MLP neurons of a small language model. Each row is named by its layer, matrix (up: input weights; down: output weights) and neuron, and shows model dimensions 176-239. Each number is 128 + 24 x the weight over its row's rms, rounded and kept within 0 to 255.
After each neuron's rows, "fires on" lists the tokens most often at its 100 highest values on Wikipedia text that the model never trained on.

L5.up324 [101 144 149 173 113 107  54 139 113 129 144 139 130 127 146  93 160 135 130 153 117 123 110 133 141  79 148 108 131 157 145 132 136  78 124 156 136 138 134  85 130 134 119 108 124  84 124 186  83 176  97 115 123  89 120 155 184  80 153 151  82 115  69 120]
L5.down324 [159  91 137 140 130  94 144  68 114 153  96  96 115  94 183 123 118 146 116 111  90 158 144 143 123 127 119 131  95 113 155 173 127 137 160 103 133 111 129 130 126 152 107 137 131 113 154  90 134  86 108 125 126 178 193  81 110 169 122 158 125 166 138 116]
fires on: ".", "c", " -", " (", ")"

L5.up1577 [128  85 105 121 190 117 100 118  95 142 146 108  85 121  97 101 130  81 137 103 134 159 105 117 160 121 188 125 164 152  92 179 135 162 169 110 146 139 163 124 125 157 133 135 162 143 106 112 120 136 112 118 128 117 113  89 138 100 113 127 118 138 115 140]
L5.down1577 [158 131 154 110 128 147  97  80 130 113 139 162 137 136  92 112 137 170 140 116 141 126 116 113 141 133 131 158 133 154 107 138 134 159 105 106 123 107  84 125 102 112 113 142  81 113 149 140 144 104  76 112  88 158 154 114 133 147 152 131 161  88 151 164]
fires on: " in", " inter", " ob", "in", " un"

L5.up1612 [136 145 141 147 124 138 148 127 131 103 150 126 183 131 144 120 130 103  99 125 125 140 109 138  75 139 118 115 102 107 123 138  99 104 122 151 119 185 153 174 142  94 151 128 161  99 115 121 174 136 127 138 133 137  97 124 111 113  94 118  45 133 149 144]
L5.down1612 [152 159 124 105 137 126 138 143  78 139 138 129 145 139 128 126 111 122 123 154 130  91 126 133 143 174 108 151 143 106 128 116 102 129  95 102 123 127 114 126 166  92 131  85 114  91 105 136 160 146 152 164 104  79 141 147 140  97 104 122 133 145 105 125]
fires on: " ch", " dr", " Dr", " man", " sup", "a"

L5.up956 [145 112 119 147 165 156 136 146 113 152 139 144 117 110 158 118 142 142 136  98 122 113 140 155 119 150 174 127 134  97 130 140 104 169 141 120 138 157 122  86 141 154 131  97 151 177 155 149 139 108  99 114 170 136 132 148 154 140 105 141 117 177 137 114]
L5.down956 [135 159 156 152 124 112 161 133 135  96 138 110 166 133 144 149 151 119 132 165 119 141 154  89 124 155 105 160 145 120 141 124 120 157 127 136 119 154 134 112 114 113 138 110 105 185 117 126 111 161 146 150  91 124 119 122 153 138 154 119 135 159 110 149]
fires on: " John", " William", "on", "an", "rew", "hn"

L5.up1016 [156 101 152 136 167 147 137 139 134  93  99 129  80 151 123 130 145 144 130 142 118 135 124 145 117 132 124 147 106 127 101 146 148 180 121 130 115 125 121 139  84 110 160 145 138 150 117 124  87 108 133 119 135  58  83  91 107 161 146 112 149  94 162 151]
L5.down1016 [156 158 158  97  89 121 148 132 109 118 160  96 123 131 138 160 139 151 147  88 126 150 183 107 100 120 130 105 116 115  97 121  95 158  79  84 105  86 103 124 139 135 166 133 106 118 100 133 119 111 125 120 134 120 111 135 116 160 157 152 154 113 126 142]
fires on: " ", "z", "is", "S", "as", "em"

L5.up113 [ 81 131 108 114  91 171 149 137 105 145 143  96 112  90 161 146  93 101 126 153 124 119 129 129 162 126 137 125 137 130 100 117 137 131  85 120 118 103 163 138 137 158 102 148 163 122 101 126 130 107 134 170 120 133 134  84 141 132 108 125 132 129 147 165]
L5.down113 [147 141 130 128 108 130 127 171 130 118 117 108 132 119  92 129 127 147  95 141 155 125 149 108 147 100 145 124 125 163 105 109 131 179 123 135 127 105 162 153 123 113 105  91 155 133 132 150  59 127 123 115 106 164 105 136 175 110 157 132 152 135 132  96]
fires on: "er", " so", " n", " President", " pr", "N"

L5.up1548 [151 118 171 112 137 176 126 137 118 109  93  87 122  85  98 146 138 153 119 114 122 102 172  81 122 160 126 103 148 129 112 169 132 171 118 127 176 132 137 157 134  89 174 118  84 136 100 151 129 153 171 109 101 114 130 140 203  75 124 116 106 137 147 106]
L5.down1548 [109  87  97 129 146 145 136 118 166  98 127 134  86 150 183 112 153 122  88 111 139 134  88 116 160 133 137 128 102 127 122 151 159 136 140  95 148 100 119 120 131 116 135 175 153 123 144 156 159  87 167 139 130 122 144 116 143 124 123 157 111 114 130 148]
fires on: " re", "est", " pro", "ow", " ob"

L5.up1176 [125 116 138 128  98 105  99 111 150 138  72 122 112 158 153 132 157 108 129 131 151 130 125 117 113 146 108 120 133 114 101 135 123 152 119 131 173 140 102 136 126 188 123 156 123  90 124 123 146 145 114 113 189 155 145 127 145 163 106 137  99 141 146 119]
L5.down1176 [167 125 139 181 145 122  93 116 148 139 149 110 174 121  62 111 148 117 147 129  89 143 109 138 145 141 128 121 127  76 102 116 128  87 139  60 114 140 135 148  76 120 132 102 122  99 176 106 138 117  90  89 110 123 127 157 123 122 135 159  65 163 112 104]
fires on: " an", " An", "z", " in an", ", an"